{
  "num_hidden_layers": 8,
  "hidden_size": 384,
  "num_key_value_heads": 2,
  "head_dim": 128,
  "norm_place": "pre",
  "rope_fraction": 1.0,
  "qk_norm": false,
  "init": "uniform",
  "init_std_up": 0.0191,
  "lr_head": 0.00456,
  "max_grad_norm": 0.5,
  "final_lr_fraction": 0.0,
  "doc_mask": true,
  "train_tokens": 418700000,
  "max_steps": 7157
}
MLP neurons of a small language model. Each row is named by its layer, matrix (gate and up: input weights) and neuron, and shows model dimensions 16-143. Each number is 500 + 50 x the weight over its row's rms, rounded and kept within 0 to 999. Numbers have three digits each. A neuron's up and down rows have the sign that makes its largest values positive.
After each neuron's rows, "fires in" lists the words (lower case) most often at its 100 highest values on Wikipedia text that the model never trained on.

L5.gate792:450618462600510571455633485548542581562558523434513516459628476519526512599464444520527567518478446491475476534464558501585463492505546562460493479505476513585488565548516484482509464488463443567416487491477466418488589463491547378511558582493559494439495500573441432495518417477489436529540458397567422483564479518440521668418433645533453509545469543525544449529542502573520507542551
L5.up792:555512553526559581458535631422522447456549488492526502501487532545451515476446481452551565424565475501517505432517516510460506605481500459512378548556498538559469550607528508539431502483495470552594454507432432386569632501503539475459507504442508478557491477485478488590434470448533536545501598541534549515515495501492499509443494429578493501505468480551489485489566439561546590566526
fires in: "it", "him", "them"

L5.gate27:478575528411453520495536570567485547485404564521448585498604495516522483378497547495564505520533553465518568530568504436470481511618556579443556514459423543427540551574528458460487501577504598448543497485531530374514423418431494519513504438418462565489488498476520639569502522537490532510516467439472596414521470520477531510457489438580444509471486561539533408501565607448555537524448
L5.up27:468515527520453525479440541620467526463485508527438510510480512542528499443475450439512603501600523501487488354564471513490450503560475474470613557403499525498527557528495551532538555499452569441537411548536430503531483528577427524485543542483517605516497474496432514474544554573390565401508439534518449482494560444555462542476508516421586530532486537538579491474581472547592465508449
fires in: "as", "in", "were", "are"

L5.gate773:524512511554542552447458506484519494565336494527484492472528448486518513538493514485570543451427502582543541522492446494523470436497401593501515622492512442551529540531443531484596593582501403488463517434364461524435443488538459476456513591582559513458531561490525480430427543516496577456418526528596387519506534561492544417496565477511472464497507592492536542427544527358532470556486
L5.up773:504405477546499498476493478450442488583418575485498562443484426478629431598462469474531448476541448532471600574507377557465496438527450480503457459495541526536570524542435488472631502584492400496454488505443445422487478520606519481526495533597542477514459586532495495549509519502517497462433502476489468533469541542446542403480574477441534457557586530451465477497432535416602507552479
fires in: "july", "january", "june", "december", "october", "august"

L5.gate242:535516523481578439405501462554516544519442557488425509423459446482464467531506486374513463466485562487418516475487575468563433490453492473532468481516544545520425437528482500469516454531535471578578393462575500499429483494476517509528528525531477491454491470533474490480495485421499505471453562429508548520528465453473593485412524481460572545464411455525431563536476519507463504487511
L5.up242:476551511470506449537452408554434476445455554480439487473538558496495578518474550505548560547507452493436470501574497492460502515413526501487528515399561527510507442507512470546493391503442514530497497519503562469455442594463372487455492568519503441388549540517498420548499588536608496603461514496522473515600519500477584589566572413511412461473510517501554452453460554512480434481537
fires in: "up", "off", "out", "away", "there", "together"

L5.gate187:492494413445534519483550549490475510457457531535386523514502589470459541514486438498504472476441430527557464469507593489453546529541474563411452506395531431503407518495481566415452487474561494482515470508404602451483492456434480498522484448576517544556414477564525524549542518492445464476494423566501542473542517484433392562528508455462548499400502524493468464504533456493522537520598
L5.up187:462510496564455444528504481532492436461486523466436488521515611505506478483465472556536532529483447509460481446516499513486508400384496377442454479407553543606487450573455521470542460464503506471404530473415467485513491478538484480486501430473583507466476506511438431578458435594418491539462490525508414497504551545535459510498594513531522473409537503427493393429466536528527489461468
fires in: "while", "to", "years", "which", "after", "that"

L5.gate754:562494473504472538542568543472449468464522521546403457428579499420498504489500508516472519481454521538612550500600496457471573439517530493510438577495543497481363452528480516447538452464518478480412536547490481582403401507515480545592510486514527491497503456559475535556515459538605534551511382434528416464470608519551435520423485488555484487503426532471480499530509424479485421510570
L5.up754:528474535542456537476490571492477528560570453493436536410483518512576526552510453521460506540459497508537574532580449504499487499499558599543504474470544591483436449490568545511531423545515534571502448473419488509476401451514519539484498444581554683508491457552480568500460460457546483545516398441440448503542515553557524556512474438514573515585531550544443546534483349518427489487448
fires in: "de", "von", "und", "la"

L5.gate847:535569470539468525455516483502471577389480405430415433460531457500515490409507557490505420511587523476571518530509601488515550562494604548553438440541435497469509479509515509540468563586564521471497508527494554515472502505468538548535514543526493508454443465590525500465415502572516452442476596418540559483443605484499416501483441494574466587516479519526501468578481458506402445480563
L5.up847:589545444444434524488550464513464570415473433405416509470480536463508472515406459464490622577493536423446510529514517521517535511522591445477461467556505547511482526555521480599541520550527503476468541582468546558397490488485517555492504483449449496488529539528472485540370519594567468522558507615438498501514499529489521550468520450491522554589482458437561580508522448467391404489524
fires in: "university", "order", "chicago", "louis", "harvard"

L5.gate744:487483530546336546542500531501457488456401449499567479493503438517487467466500487546461528464560607426632526483518531440484452533513569529535557511497498491484444553540516527489455553566504526503488531478532390527455565495459597502474545535414557546499468457492522475462433515381503456487569414462583484511483577512527451609453512456490469522582464522502523537494479462462583481492470
L5.up744:540574494520436502502568560394513572554466464518495505477491468591570541448469519502473496588483426502464509487540547553533485486490568584519539538489461439515529524456452487523405466530449529532468534514493449440426595530432450482514604489482496512514567420526520476561485521602551481429503431497534459476531423462582480456522491597438525502486437569555568474512552504495490464496485
fires in: "it"

L5.gate931:544484503528506481496504477417474487390435458480459490518503553335461436509458475581472536556526452555464483518462518511429532580552525600429502551477545574442500485458473547532568553405595381393468400536444589494581511566518490504454567597511483549449485467457484468429446491473467474554527484532523473510474467465503518599422542530517495550530485525522393469548497585445517480472489
L5.up931:505519512500511581486392485514471469508593436499393498532513540545559629454532471481428504552577508478448514472634527483566466481564532495453436554523499410501565449417461442373520484439505474421570494492408473546481526437473482446485575556388435477516497571394525566490526539440546426510488563402490552503554475517405531513542463480445479584572390575469479564469540520452461510530482
fires in: "more", "less", "highly", "most", "very"

L5.gate374:517635500491499485480491484476458527538502499550460437449546396428632543523449470592483502495516501480411530500415495462509508540511431473414450494429421409478510431555467609540496540487543495475448442534462471522394536437550487466459592471462526538473479525523413465443545395455517545522539556547530432488523521399470437527528476491521501608541452558503527446479504434478489460470520
L5.up374:555509507485548454463521475514488525582465505522560507449536505511522515471445466603468472559478605459445559399485567496491534486539522528500452470428420567437529464506549551647506543482515529460439473557494520591523505403538542489434573444543494523549485492524478472448463513468554578543410471526460511477515453464574468489666552506444501617527449403512476467460480487545468423440587
fires in: "before", "since", "said", "after", "when", "because"

L5.gate95:431477484534516500451544507525390508415425504469444543442529493508501539492556526485470415449513406546578514507561585477609513520587464577463416615446543538493444361574542596504375514514514542463487490477557457526512510490490480455512573453483501531463545523523518452462515502405541530596529525463455508413552525536551516439534487515550509525473524505568495494453462453447512450525541
L5.up95:532536409509554524432502547547541445490506467416483559549545403401515497544524516522532452444563452458537471550501550538497590519450450500466507511357514446474500520431523455518466527505506411479457475527490521553633493401504430430558583528444458462528495568424452477535493560440524520495524479588515466556473435556461551540461459585556439460549515469532494456431457573566540542510553
fires in: "no", "are", "is", "was", "were"

L5.gate375:574397482492461501502557530578447560367492484542448551585559449522512402548391498479570545512499563571553436441402591453598555550508489508564496568457422413447514414527454426459426467462555466416441552484453529472474464536551460607562520523535589622465515483530534464555419464470431517496459470593495481392548453490546534512428583485521517479421426493528489498539602572453524497473507
L5.up375:568507529508422526473601457477484504453484548464576505446533354459418489453453491490521508494581508548468581482469539546523488532487584576553404441500538434434499504545460491486475452517556626444441484509469425420496480484435442498501532453497511518573523520425393480490507462526439481580455545572542459496548483447448530500448472537519499437530447565451492457532442502438351518486633
fires in: "national", "world", "state", "international", "public", "european"